Weights of a small transformer language model.
Size: 12 layers, 4 heads of 64.
MLP neurons of a small language model. Each row is named by its layer, matrix (up: input weights) and neuron, and shows model dimensions 0-255. Each number is 128 + 32 x the weight over its row's rms, rounded and kept within 0 to 255. Numbers have three digits each.
After each neuron's rows, "fires on" lists the tokens most often at its 100 highest values on Wikipedia text that the model never trained on. A number after a token or word is its count.

L8.up22:136126072105101113137139123132168139113113123140098089138136098145090180129106109108136109085142105113183099124199138145070115095168173162135099094158131103188098147144120155125133098117116132105165173117042086151162169118156154126133141141151149166193170087142097135168105116172121117146076097144177120147145123083129108103171103181148152051165111087136168158085131129139082096125076157161123137127138171052144111179148174082104064069185086129151164124116087214110134155164111143161147107155086133077092095169113125094178138156091113164114130102152132112122111096125137121167096177122121123129209104082183195092108096130094131171164110135137189159172073080133203110151125135112092140085102104154096107167133084164138133122095151081126165108127098165140162132166063095
fires on: " (" 42, " \"" 18, "—" 11, "\n" 5, " Port" 4

L8.up387:101101051153090088220123123121149124154142133074107164098180113149113135144127145096129124110139149147081152077145161087059148173205126130161085114145119135125132097118105196149116187142148145174139136173156174097099104155117111096085159104095140184140091117125101118192157134127109089146098102073106136108143121137146072185124119122076146121134102142140137076075089107241118143108146147114094131135076048079138166099117143070131134179139120146119105120175174181186085119095158071145147175113144137164186117141062150107137127146129121150144108143139174148135146151153101112116142122123170099163130076133127166077108103138149120108139112110128187102200129125125200134111155161120068112189128135071107125127159066113160115148053099121102133120106102160062170132126121129
fires on: "." 19, " / (" 15, "–" 14, "," 10

L7.up422:167164129104166125198175105097143069141169133155169117121198164178109126151190140134150108189158112111163121136120119110110141103121114142080175158190107102091135137116151086129152127138111095131197072150102088143182134099136109126119086118127143122101062114098129143117181095121103145140146076098155113139121160111114136159130128130120168115161107173070137097123173100147100093108104089102094118190134136099153112114096124109119135148186185141099123112153079094187177122171164151130082118136179129138194166071117091197146066108125134117148051117131092091202180094127174132145124150135081137086155156113140142123118174212106103140098145174116169180072159078118098108100140114126139124119139068081115104087070076067118134113114103111039097114172139162163153103110123161
fires on: "\n" 23, "a (" 12, "," 11, "a," 4

L5.up220:134137131172184140114114120141165141237118090167145183115134145121131121146120162125138136087116128133178113131105167094114131101165102146097120138167081086119158138166104173179113099127100099180199114183089130111138135134095104131117128139099147158133131101106157090106135124083126142083058121171119127151153134148145160084150119133114147141138117171097144145120177087164132131122169114144184074147057149090165166127141154233138100104118113113063119083127161167106156149100167131175053097065169120129132123067161102092108170130137127137086097151139117071113116141104144146122168072151123124047103137126069157080142166182101129189095119144110106148110161134116143124103145146092113152109073074128033104075134126102139111100144192122175162075159190129183108085108075105
fires on: "\n" 55

L7.up490:156103133157063101104129115125055061134158099178054157105115136101089096113101141101133070107085124075173180066154154157100133132114120166132105085087139147127109167105145113170098127145107133160133118100061069106157170106118132164115160141133130180181097142129130107139141111110162143153151109125068160133154135098128094136187122127155116219147086136133138119101113121159156092139108118172147050151128084095153121061131138083179088127143133066129067096102077105124155166168153209149120137184114135145136146097144136079135167177113138120077098141068197161176109144132102143126082186164126137194116113128145165118145156125160088151145080159125176126181124155178151120083169156135161154155035127064097132126134127092157141136089133089148112167140142136192135133148100115
fires on: "." 76, ") | −" 5, ") | " 5

L6.up852:124093126080185101094148118098094101122160113138091152118122153148089201189126159094089071127167172155187088113217156103144091131121160129101065094147094180061090112141079126112110104132136144056129138136091106106140075162117146141144137103098105128139114126136138194104167117101111102100067111103113110160129112079152093113109195150122144096081115100125129126118086121122168195147130135057152113086171089169092136146163165114143106162174081156190116128145148142129152177151193105104088094162095185139130133109164121139063113169112154165179084130140134128127098086145135125062130171163162136184143117103101114180111172118100171076191129079129139179130139181085138136133164134119130119140151136073174134134115107152090113108086121163168159147129169127156059134157061090
fires on: "," 20, ", the" 14, "." 10, "s," 7

L8.up548:095133158137166093148136136150129123089078104139168102137177091117118147131136111137115097137122095136193128176128159110127114045191170107153104133138101087140120129089130093069158148156199108133156088155111069135084111129146104127120100115106091224120137091139119102162156163149166121106125112119162137157112097063115119146090127092087170076117134191045155106181115132133109173137163105109134189108116143128148091102085098135135092089152120161141158153142138131178103143078094135163061111129144104133112158162192144144154116143140105124173222151119170138141116057118216149085056104154163129114172137150117089092179123133185140123123079102079102072120090119150082128161140129163173119083158166150163077146132151104075188116154134118063115083146121075177108126108141126
fires on: " | R" 17, "- R" 12, " r" 12, ", R" 12, " of R" 6

L7.up980:118143149126115150175100136186149167143123133149122068129112107139166125190099134133143123150142096091141097118109140104132129177121142136128114128115192159164171171179109127117144098131112121116120120118065121121145089150128106174160133132170186078176126135182122092124186153080097134178119164136121060099053170120120137086128060180165119081144116135119101094168093145160078114095123104132148076093063134100160080172128117114127098132184141231123165143113159141102160058156136150160143138136177122155082124122091155090167130162131193138110164099103171168077116100096101107153109147142161077112109148169069116157148131104103109092078168140072130089092081180075065153106133071120140131097081172117100189068161087131126082102112131152111167137115159069170106149142166174
fires on: "–" 25, "2" 22, "1" 5, "m" 4

L5.up297:159095142033121104133157120118178104163155140075131149153108056120120152085075146123127159085161138127162203117073133147115133148109129082115138153139194103095099105149184117123143156125111175112170111176138112158123119140074077126135199135105135102209137066136091097138135122125150053141113167120177090128079143154100075126157181175129185117112130139108123100113205160182170108156116105148095087143138071152128072078117154106128128165138190110138166188073116074176160174134179121148130149101155129086096066162112143091137142102132109092159127096093154109056115162138145121151089140147185095106138108111178174143140113129062144122169197162101158136124124096095183136157159144150081130098161128121102092142152127090142142116103136149140096111129077130144062120088109111
fires on: "," 32, " | " 16, " goals" 9, "4" 4, "." 4, "0" 4

L7.up216:171164098132127141108136165088158179160154088126126107142157144118113132153104063139151105101121124162119101133149153139147135048132173166145097153128169149086151104122161141069100133133122086126118114195100114099091123142113169201154079123147079166174167111093093131120117112118162086116091140124172060228135213063107151089175103112078140094156095102151117120124146144131159080143107125117059106108174112053110113143114124085153154168139084144151159112166109156180102205093111178140109132142136189170055115124121136078115073130087095132158102158153191114149099126137139195122119151143092080125124043150065137161114148163124137112119100161122104134173105183144123132198125125167139093114099066145141171154066155129082130102152108124107102127097155125097156162142124127
fires on: "s (" 12, "—" 10, "\" (" 8, "es," 8, "\"," 7, " (" 7

L7.up962:154205107125145141112116130127075110087117122180103144162117091128189087083148133197154121112139148105104048177112089104103142107161194124121161121144078142138117145077125169118104091137125095127093154109108077123121173123177117103105100117113153180127094139160145075169180095140195106088109126164178113105099108131078156190096109074156158099070116146118077078152116067145090127193147063103160112098144171131086067106141119176124124150177077185123159111124113174154183140157085117140094138113088191176091130139176228080098114111118151134120153199150114142150091109120110102151125143041166139103096143146123217170117094096163138145130145160110152152120081171155122163154153106142100145143164127143139106084142145131083156092130142108128140136128149098099148143117099129
fires on: " | R" 19, ", R" 15, "- R" 15, " R" 7, "R" 7, " of R" 6

L2.up266:179153105155130084119149140099146105164114109134086157115098131113162078084070140081137147166116135099071118142136078105104100186181130162104141164138115053095091134132087156158211141151118143100125125095146075110172137143107086211192130154171131159093097096164166115151105157133167102091156150127190121068083149152105117129137137158096123128097161130209105143107159133159137092150180131111114137152135097156077120100163161136182184129133087086116130180052078121137137188137101113139050103110117112196140118123087094064087121136154153120108128132143117135146117146145131074151132080166152153112153062158200079144097121180138117110112122091155152115187156157051127153145142136153112119197084145103151123178133120115142129105157167091122170098062131125127130141156120061
fires on: "ome" 18, "l" 17, " all" 15, "il" 14, "gl" 7, " impl" 7

L7.up477:097079137115071060136164146138133113217148152155064137154146084155172111141197132117117139106106196115117164140173145063152197120104112171137193189126111178089116143109144120166139086116112088077116177112152131146131146141126068112142108164114160217118144142071118167106112146152111132154114196125172151133138139075129103091092080081128146114155162137120135112111154188133074117121172121065161126155134143138116114153099081093084111130129089163110098110118180093133135088151063132125148054162161095105153069095093103126149121066131086083140116182118106131165146157132139136166150153133088131067147136104153128104139130131115190066125113143192120141175182139153157154162129083143143115167119145120139135150161132175118151119100108127081152100127059094116190119093067073
fires on: " H" 53, " d" 10, " h" 10, " D" 9, "h" 5, " th" 4

L2.up727:163149130097066131121105134203126124117159080157132120090166126121151198132155111136126144089128099164156070106138091113069122106141136075134058123113147156157163125136113101062142094149194133098153158107093168125165118157088146108138068092148134167180165108074154117134134185143090143089068151174058114160128134089164149145139153160049135147129089096107167154202107190146107087130111144100151136191098154098109122082135120093141029173128154164143152066159111025150126101144102119100148141150128146079159159125103123182071155131139130152101142132102095101128102145138133108127071103141104130179150120120136180134149142147141121157084172087175101128066185170101156147144096160180113124139101131111120118195149147126091119084112159125140094102142173068142177127131099112
fires on: "-" 21, " album" 12, " children" 7, " family" 5, "M" 5, " group" 5

L8.up941:082091113101154144163173150134088108083116126133109159171172150081110105157141140165153128109128075075107151134130159068112117065176177119181145118157076165124086177131132146148140097122135133106177135141107083164061118069194134146124118104149121160100112121116094146169178130109168167133150218067075126109137154124182072105139170131129164116149159159125110085090116132139138159146143164137146096106107167136165134152114146095110164117158106140153152120128127128094143074162121119134118105111115083091111126156126093130105165105083134184123133094127132128045180131133115072086142154147150098114156079147158164112145123134146130081103082150105084146140105177108074152184123124162163183068057152113127174077138084165125134077106177202180105118092164079048205109122084167
fires on: "," 66, " |" 23, " of" 4, "-" 4

L5.up405:105100101171162130174147105167095144097148099113128108100111121130193121183136086135079153148094173137105115087142091165122168089134165142144139132111120110097145111065146123169137136119135104120137164068091114112096081142096097084114123193161140145145153083104119132117155143143092173088095136137031086097097089127169152130109113110102041144132156133117162143130132079169100065164176117107196163146124115095116084132159147150191085145158128177104125115133149146166165152158156142087113114114158154162148157092150124078108166082105096126209107137163185071102101141119091116116105110107129112125167160112140177118131123146162105174159118138127134125122148136085139185130105142117137096202139210032112137099143070200135094101142141113136162165135097065124174140163075227
fires on: "ash" 16, "S" 16, "its" 8, "ts" 6, "-S" 5

L5.up576:153124188206130138132151112121137155089059142171124136151103066110120120168159142170177165127099158152143172124149106100090133109140131116170125152149119081087220085123157144128114101137158072109150147151120195049141081085095144192170135079074092103158141091128172124139105120122133083137132083150155101142108121139090124030100152131133039160157123135146144145125147122194079172097084129156050146113114156074142133118130103197117109132157089166143103146142129091150102115134068115138094076106091118142080125132112136144137109124156129193197134132180157078102159125122127167101144108171112191093105066139110119182095168122152122143126131110150148116172098165151101117076109161102149163150113042154129136123110127120121121174101181139095133125166151146169134172164088085
fires on: "\n\n" 67, "\n" 6, " was released" 5, " began" 4, "uj" 4

L8.up272:124141155140128138188154120153193096083122133132077185114139130137102159134147138176117105075107141128144157134140150128117161121085167120185142112082100145131180144172061157126080161061133085182141142150115154126140136182113129156076185088131097081160155154151085134153170105145125140120139082087121085158131098158193076122094164128131089121135140139072179154123138096155113143076110111173124121103123138082192161137115198116100087118182105132096120136171089169108136148088178122134150053106153153123118130084076084109135141163137060083103101071089111163109167144145103187138108162132120192139147095097182156140132109074158125137125139134139148135127120018147121092171138130161112102149140133149082124081087101120113185077080148085122120154092178159187190082152171128
fires on: "." 41, ")." 9, "ologist" 6

L8.up54:173094098120176088109123112111190165129122114129113104125140120120135101100075175145189117174151136097112115126145055114156176156125171143159043096103116127073104169091090085152197091105172128131166100149143105136168117092105141081109193133174124122092125099163126103122110080131060170123141123150166122152126102127162141131129183135114097129136078132153164097109182117129103091138151161149136154181102089192130147141117127094125159151168144143082075157098077164094105161108138173069118097187123139124116096162132064098144110134109111112149085081155140129121081084065174158084077182097152084068130117137193091102143156110132142160133133166150163126128138141125077165122140149189047142104098194141097158101174148201088117148145108182117120090144200097155130093141124124
fires on: "." 55, "–" 16, " ft " 4

L8.up487:140042085139171125120138159104179139081079152132119200097156140134136112108112132129123110138108159084116155186142134148132129117093116131166096111093124100087120073134154123136118113168108136134081073105117122149127172155113164061131106186125030173212170063144116134134131125153147093112078111155116095144052107145116121127095117163125148177121135095085177112144179138109168142155138120183077098096119123115115077154135170139109117082171078136102213144130140105162131161178177120130113131183106106088115134149111118203203178120122146173122117117083150142182129121107140090132131124133197117113144120094127111163132094106189130171115134126090107151103091118118074095097163124222060141122121196139112132150075125135095120160119127175145087075126145178161087088132168105
fires on: " St" 51, " St." 10, "St" 9

L6.up65:122108179103178168142086096161171079131083192126132125149174092196111147106119206135177100137126084155087107115110119161074133125121121133080116140206093166168173097147150132117107087086136108107080100094137138132171085150190108174115126176103155132131134127132126113113159122156114147163121136155159086091153136136138117078093082154180160130102143126082141093140166132102069112091098113152170056085141128109110142115064145180140130117091121171128121105079123159152134092101101081070163180138187143170166144112108141110075105113135115080101160119131113137059160148157163105182163108073206102161170152143100079117170111091150105033069092115112198127161140098169103134108126108111089141108170130138169168158106101168104116126081126167140152121156160120192124144132108161
fires on: "1" 35, "–" 18, "2" 12, " gr" 8

L5.up119:042137059153113142117149169121160139155141163087121098098115155142148117142145054171186066131075136126101135115110152097175140134148148042055118136082089137121128108160092146092144136137124106081129128117125144115134145134167248118099143168084156137114097111103124124099148192118103112148162093154112149145096123195114082175144124153167120114093164119140129121091079126177115102132145141118150125155137074107138101128162168167115124149096176117119109166141152128134063071134120147118115173124149109109108111135101144136145199203180135111133145124146125120101175142152163162149125169116144097129095089150103114119156097135125122213087101106146060104128127124111172133080102083115174196169083063045126148058128168124190137165136149126075184181112154103095097113146092118
fires on: "z" 19, "e" 16, "i" 14, "ir" 10, "is" 6, "m" 4

L2.up777:132117113145172138139129133158089053113101086166101172139135064129111159138099093094134134106193185131118140153168115118137095178130104145179120131108112143126087113159113092186127089127177126142116123094131142139098134141150165082153123159106152179162138101192118164148199123142150170126093131115111136076201139128098193166095078126166117057140164092065129124108185159157142132161137122121129171066134102091164150111111132136111105100079107141123098068146098106114133178100102141115094104127131145081134098115097127203158163127134190100146101150146131156153164099053125089129147148130130170064172108099110143132177103105110097168187185045180107119101152140145086129152134160135117186152101127138109130083055126170146028141077148128131091081083136162121165059148124145
fires on: " St" 33, "ver" 14, " Str" 7, "- St" 6, " st" 5, "is" 4

L8.up828:111107085061126070119131066085150051205140128159106149161140141144105126084156108101189080113134131136182131145146102107128085150088155163119123083117145120094160163119076137129154130147137104165136107084051134104178119132105154145149124177092117089140092092105158175107083123141132175128064100137106128166185129121225083094108095086140121132171106151154173128149118102170122072191149145079153102115130126108176132108172094072126136112184146168125138140102112113107162158151147160174077176124159083147177119097161091119161161123124133152180065116130152118146156169177207170122119144140144130142115091106129179108134149074056143131141153131129115147128131088234115096098167154103075170170094133142111086136099152075138118124093125116107133109141155127129072116201125126
fires on: "\n" 54, "." 14, "\n\n" 13

L5.up916:112139103152136161110150147180182124124053186157147153112110104130177129097062143053130100115133133147117178145142080128104131079086153158127115148096139137126101133080107095174126186133102149079134057156081105148127143155113086118183123146056154142117099125165156118146142142153144132098114138122113111164149156167129083079122149134149065117120100108112140168098139124143164088160126108116127129116103131070131128139131155106183130141134142115122118148160122180089166211065122120146157130133174120142188098152119154108070198204140095112177130168142135158176085155135169082087092154127138079053142153104111044149153159132110098164114115112101106144118138095167177166156136075124125194207137103177118084090043114179135133122210145114103110077097094110108124086113115098
fires on: "l" 16, "'" 10, "z" 9, "gl" 8, "al" 7

L6.up614:188085117112111087132126081099044100161210143118048157103123041150092119148110118120160121120138120155135096149125124113079140151242172108183184124083130136158139150129075174055074100145105109169153145171097088169101157097159103107137129158100119102106160087110094122110165113170124182104132152089119162095152146182087129135140140113119191118100115123146126140001137106141113168117120128178159118154121114113107138184212143139093095114121122160150142126153124111141212128154077129122144108091092144124121153185091172107116081133146162134151100090147141106134179116161129091148124168079137097079132116126158079156107127181167145128155149149146067118096176133147128159128090123139135120086100132134116118179106115111138144123117127163129120169179096072081124150169109101
fires on: "1" 34, " of" 8, " to" 5, "ad" 5, " very" 4

L6.up552:147079127063171181145207124133088111117088171147118114172100121180171117088149077176115114123091132113119134109129126143088127120164193075126188130132118080143116186074127132156094132178166113078130149158161183160164129152100066148196064083143100147151103160134131152102150133112120085098116147148135147124090159150107150121165202155146120064043115111172104102152129137133089115121132128159109116121103112139104165146129129123147046133128143095100120143128105140139106107106137080142125110051133121115135111173180115145175110111136160166169118152125147078074143185168081150089088107117134181166155115096131120106122153108064164091164225172123115100130124097128155094156123102122120111101139115120078175168084149094115070112073197113101182124184094134136103152203124132
fires on: "\n\n" 52, "\n" 11, " | Total |" 6, "|---|---|---|---" 5, "uc" 4

L8.up489:125150141133167129172116161114082069116125112196092195192069174142162164060156098123130155139115123135097150122157135132106131098121158141151116164164111146135106144122127124142159036105149134113072138125139062137102150178085122097145154122162110197105119109117104090138200115095167152089111134071134140091172139084102064175192132120101166114101144152094121129095041107165079114118088161104125167145131152086079142109098158056124095092176155160128085127112109093175148145174129167134111150115135086113101166127133132108109109112151149088152146176165120134146145143144126144054068176115100132126144117117163131188174132160130056143068112122152089158150154155135136101140168141127079157088104126112117136101106129104163219166109129180127091085155104121126180206094082090
fires on: "-" 37, " |" 20, ":" 5, "-R" 5

L8.up83:109126111164100139155162113160160117099130173098129123139132052082136207179140129125144116152131098114118104111166154119110166115077138142123138108136114108130146163133140151133111148130073148176125137162126158113133119120103128089188112161135178136099093143072125111126140176137124091165097158142188096098161095170193109169104147046093095146114155146151149094121074129095103092168110079081138109155088150104115120082068149149113063194078119113089161130131220185123107095131089176089097137140152167156131060075171170123046134141133107122108089138179089140166134176129139143151162153176133166121103117115064086138099084116154159174082172151129155081131135174149145125135111100144086133122083160102114130080116085066160136159154180124135154111036177088125158074167152137
fires on: " " 15, " C" 14, " (" 12, " B" 11, " H" 7, " S" 5

L8.up141:170174154102186129114091139158158116104222111089137113159129137122124117055111118073102068092079154105136128146170075124241149150093111161109137102147170175086111132127087133119126068122118057113133137178134088170106131117121151199109170098099147124082138109108067061108128178141122088121166066201106114093161157143136057144132162143107106135161090116118137125148116131151149098184105124156140109114133108149092112149100163168165166206130094105139116118171119190154118159112147110120184141111131206071107148121091136147163130087108163180116124088077118107110179140076136146087123113140141083132156109145132134102160129122089103126195123154147174154100142122117161112122067151105152128147072071133179136138145054123116173161109131111063125128145134077128091111109123142
fires on: " El" 16, "." 14, "ol" 11, " Sh" 8, "hel" 4, " ro" 4

L5.up846:186176076134102090112142113147163113180104114145162146086142116102118123119122122136179143151089135132132147110128084141161142094112133114117141152183100147084145096107069110144124163089126147119143099176135082115121078122197179191151137137160183138089178106134062106191092175078185124163098095115079112094179146208089100054091096117132133106097059147111130136166111134129160123170114110147214058106116093081095164127170154170125115140158165133065114177124154121145044122130111101159115097137136127069107095158114174124119153134178117138123133119104129198126169033180088109136090179118110091105134111077127156108097121176085161156154168163132151135086145130131115200126113113096155157137135147091152122109118135090106065133110105168115092150113093185135148101131147129
fires on: ") | " 38, "ad" 11, "al" 10, "ol" 10, "om" 4

L8.up972:148195180111077181121137093148172166151137156181060148171143134110106150129118118134159099109163157101058154172130180090188113075129115191205163108087107083113151107164073151141152125117136179092136113082118167124187066103108130167136176143126156147093132166181133119079148140143104143116121156117160085111117098137074099167115110126148089072141161112146129130129112105144153121143152114090087107139105123169108129123139121154102142144153115146142130091152144199084054159162159042053118187144143130095115148122099105105171099122135160133133042106089132149085192156124108121095138135144076106093195092129135145042160169092118089110153087126100184154188114153138160151108144133157169095136106080106124154093120137165112116145145147117078149103138133056119086140131084144
fires on: "." 46, "h" 13, " | Sh" 7, " Sh" 5

L7.up401:192059073057089088125098167131210145202184084171095124155159124109131111156128124128132124069153170118163118206128120144121143157145123191151168135091116144136095087129106117151106076083097096096105148085113133129176133130148094108126143087165125111141141132108142119086150128095148151095167097108127115112126116110097118079119142178136095178119103120136089198095119135100132154070201087106104080132135142123152109119130131091167143160163148180088110095110164139180106137090132139135140132132190119163146152106067117142137145150112136129121117108162135178098157182132140099055165157143120103111149202159102147124154129201080156112088110101135069111187158154090137125206120123091130073147161085015085141120142151163147080148105114175135123090111108076149108160171108134
fires on: " h" 19, "ch" 14, " H" 6, "Ch" 6, "ent" 4, " ch" 4

L7.up587:091118104146129093040119108129138142117129177118130181152186086079144168116108177126106125132124132092192219109165080127108116161070145162116143150128139157174112161147140119156105134146111151127093140102127158130139087096098081123118099121091124164164081088207143102091129123114061151156152162187179138123115174167129067154115143092089107136096100091166178107084089109135125093175117130122165134154122084139124098113162146099153154145113108151076078128111123166144108139147107109106176080184109128116130132145144178114163152186134120155098077104148102162143155143099146096123114140110079129087076128052210156142100164118100088137099119176164133149192122131114095128046111156194138085126088137184125115139150208079141159072144102116139117147163104090164127064197117111
fires on: "." 58, "6" 7

L6.up678:184134113163184171096097108086085075099110136150120198146137136136208134076153072088127092016091123107124132089109114170155186159159093084179123150119078149142140168133104108146129154121168091152121079091142142163148102126136126172113089138132142099097149124093122109149143117136162121124136072161051081191134125148135150129142113133174110129055172150116142116103177132100133107119112104172169094114124134138064099109133171147138131151181140098152130016121102129101108094148112205147168103138084182093119117140098116120124098119151121098149136126113145158106161121134112169172112160203148124193078182106153093089132142149153102113100137150153210157129123095131088105142154130129145144115135103152103111139179123080194095151129138087108224128122147108104084137121075159
fires on: "1" 23, "o" 12, "ol" 10, "." 7, "h" 6, "4" 5

L8.up7:121126186132174107118048108130196145092128141066174174129099122122118055102143226114087063091156107132109159170114146145174175178125186166115088113114177145057122141137142137129123129138180158183105091166104175120165168136165113106139186131205146102137101145161173074136115059128124087111137140100155121104076161156146132077120144056092123118148130092125126110072154123146081090164158140146075101157123123157168141091130183134130122129148137119140073112167145141089106108095072176137112100153127122140159172136122137153173084146144118101136137126143087137134113122136155118115116181088077141149162077133167113065141096119129115110107117148137177094102100095155087132076158111119104144129231076137127149088122122127116146141131113123129056096130127201183103061129152128
fires on: "." 35, "′" 29

L2.up87:105148140140141091167107160095151188143137106133100076090227129109172184150149152156065132148090099174059097062170124122114134127078148116173110123134146118120088104118076148125136145154161165153161142148197120100122084108217137146154131112090152153136112123139095136178201177154155095145126164082147139144142106095116115126171165133133097149157143117110138157108151154142122093119160147129146165180093116149114160131097142178126183205093074101168131120128058145158089152115093118103096128150104162175155155141165093104100090114114120161117070169145093102159104117088083175088098162066094112103094109136131117141087093115140079082133077155131163116032135070122093170101104107201143132135154194121117146152166171108123148095048136143124088173135106086135107106136140122
fires on: " in" 21, "-" 16, " m (" 9, " mm (" 6, "×" 6, "az" 5

L6.up935:135125133136086118146110135080125082124150153102098150127162141124103105138081184126098149141108123100109124153126157143087164083156116080127113106159157149112167089129151150098110109155181205099131131164138083180150103110059115104154154149134142126146086115060138150160145110197134108162110145131112106135174115100116121103084100136116173179156132214194085105047143164183108175140120097164091113146082105187120063153136099104136139101121115141136076073095124122072161134101085098111197147139198162135131181148157073154147165113151109129157111183131144046176175119106127098107163115181117069137146124090118135153185073159146103139113166112204105159081137105162171157131177156112083123129118129078099131108145118142123102092111061155140081117140110182089146132078079173
fires on: "." 23, "ol" 18, "," 7, "av" 4, "aps" 4

L5.up312:115119100093137165056114134123080114196159054111113156099165140024087132147161187122100111175103086131100115113125133112134132161129155190138126109116086138157133111149144151121155070120182143087124129050147128152139104095116134093158099098118162130098171143053133109189157125148111126139099090145125134115180126161137108146144110039098177108164189124163130119175121214158081129144175125077196117176102213130204117122155167126136110142171144105158097168150170111124129116055157100090074147151097092127127151135155156125095154157074149088086137107204134134097115124079140122166120090082164134151110061173162131116154164066159126157084120102154158133121106108143128147129163182167129114166103126068115105148109108124124102111149133142109095138121093123093143166090123151
fires on: "-" 75, "-R" 11, " mid-" 5

L6.up103:100122086179125150120146168082126166140096091078142174100162158134084116129137153147134125129100137087079110108090078088168100133162154135106160087100059159170117100141177162165141133132126091126117091092154105117118149107086135109184066114115170123159144119118100166181137225092125138120108130130128111085165152167113160140127133148178066103090135190151143117119096132161156104138104083067106111142144131114165053088166169041145165155151128121126138055145219142058098135143141115084122146124192174107080117154135161154090145131121084172156115121084118173119181096146174124098112168125107130101172131126124149098164131129165135178110114065137187051157166103160091110108130126114152109101110131058117138127153140112151170134163128134140086139113185087060091124192122096
fires on: "ic" 17, " and" 17, "m" 12, " S" 8, "S." 6, "i" 5

L5.up999:084166101089102127050084130130136114136113184140199181140120102164096154139061128108102170120084159120135170100118110131112169151101162170055106128147105169124041071118152099174147097112167106126169091118090130136141098127158161133148127147171134154082130136132098089130142124101147102130084141099075147183109130132130144092095164184131168145132186129123043113150139153160159087187092147144112088164093126125103119068137152076107107140081179081141114123112125132134101177111116110083153135131205134131080123158172150186088214068100147111165072117168156101150095079071135125113104159138127135108141112109094156163128155176111087135102121168138215152124123140132136104090133129096151113161145056122161149131167182156166132110106135200103097141112115162170107183123125085
fires on: "." 63, "al" 6, "," 5

L7.up447:106147147079090084180121163168145100140182104144146176162143085135105183095148125110133149143130117128133096132101130100066135155093136165202140128098113130110138140084105126110125146113194118163124164150136125146126175138174126176110136124115139169130119136125101066101111128118054089110142127194157115136173141112126114151178129097115141138139176152178091091134098063097185068139122154179185152164100104183119147178159163118076141107124152159083123159144174141138143125109161129135133114127109119064189139091023126130165089162130126123106100096083189175191082151142150140173101212134096080103113123155170159130094123185144100078096153113110102176096100115077126126162103083122083088104129129166143100167114071117143098128097204162164075087100118054099114094111111122
fires on: "1" 25, "," 19, " by" 12, " to" 9, "3" 9, "2" 5

L6.up546:098108086073117111158187105157110098173103130115134065201114108113152092086143127149176135133117097159115126086194103161142116168120148154138160168096113090117134080120162155145171145182175103099135154088144124083126079133134170148144141113182155083116151136090156194119106175160132135087086148119116144167131143105158152085195121124153181134096119100141112137133088068106081131127144136144088095109014097129131152040127137093097157118123151176113103163114087171151135138152126107122099113179166142081090107117132132117161125107080081183156108061154094119074139167141118182155144111154144145138176074123147132093126131188090107082168147167187191154129168101165169106119127117144092091116116178133154192151091119072175119131106137167114084175130150077113082109177140099
fires on: "\n\n" 28, "\n" 11, "f" 7, "ad" 5, "oph" 5, "th" 5

L7.up231:140140114039155148147075106127118091093173180150098117110105138095134156122071145182138126137141089108082161165131126155078129152134109137163156146117115130130181180143190172105119145115140107095138171173136139129199149089183175077104133124174162127094079155137122121090144132050118134163099149151084111111080123148143154120084166169166148172084207177150082156122142081084145105139179101124136113134124144155129133143126110059109128145132121133086122097128160105142152066147060108136070132115131135166054163142152121162079131189093129116088072151169132117121127140079179077090102162151132080123183129081152111114138105153151119105068132154104159135212080135119080059168139100116107117139220093058133140122124167142115099078105113176162147161123154138121120121166118133
fires on: " f" 27, "," 20, " and" 18, ", f" 6, ", c" 5, ", l" 4

L8.up745:122107118101104097085145173115121069065154123168162148150132125131148161134180117074127113119086146076165126106113140143148105140101127140159159075184131109117152099115126088086093119186126111050187162144100073107148113147123133153138146087093172121095123114118125176111091114132113138094076123160127179141109077138090149090190153087145115143096107161142135088154189092077130148123151148126144130138143156124148131101123183172027088115139075159157173148102166212178110133148144089052121103098125195125120146097150112081094103162185190141154174150108106123105145141129146152129096080123105150086169077164164141079158153107060130166168108168090169152081148125148101123123163172149057161167143167168102129077133128096064136099114119133177129063151119170107133114154100159
fires on: " Z" 27, " S" 12, "." 12, "heim" 7, " A" 5, "in" 4

L2.up346:145103119043122158169109181087093116137165116150133109119147183100144166149100164116082131164129121114146090147127134123141125116137120083143111151131095116130142116106152110102150062200125167100180149101156131123157140061124158147110159158119155119148141104065140120202133166102154136115148103115091156130148134074087108085059124115102153140114104178100195119123143156143169064151150114104146096113131204092123166084156126067091065116152171135122073212109115119151120148087107179120141180111110202130191082196082156152119151089172143122085084143108119140147065131099154142091063109166130073138165157138101167139145133105165133113085054203158156179140150085117181163145144158126122121063133099149105065144126146156121114132132144081084096086153121095117165114120145107
fires on: "-" 80, "=" 4

L8.up376:132136131192154118117077174155131111133152098157105112122121060152158111113156131114120166119092082128129046139194186131111073076151149138112118160104100121147102146218185127075150136115172116136093136075104056146164115160134103119201138096124120096101099104149162159103164156062142150128140138143141120140132062185194115119078130104084087168070133175155109180106091067139089137114107113112098147127137115145158134132117118123128104121079089124115118142093254148121175054141133103159099123115167155109182148154108142164093124084161082105091108115128182135161140129104144112136089176105182121164120164158098120141092132076147108163091145178117154140159187123181101130116139173166170157148066093131131157109067132141153154140091126134138133097077167088162085127113147123
fires on: " H" 22, " E" 10, " S" 8, "i" 6, "id" 5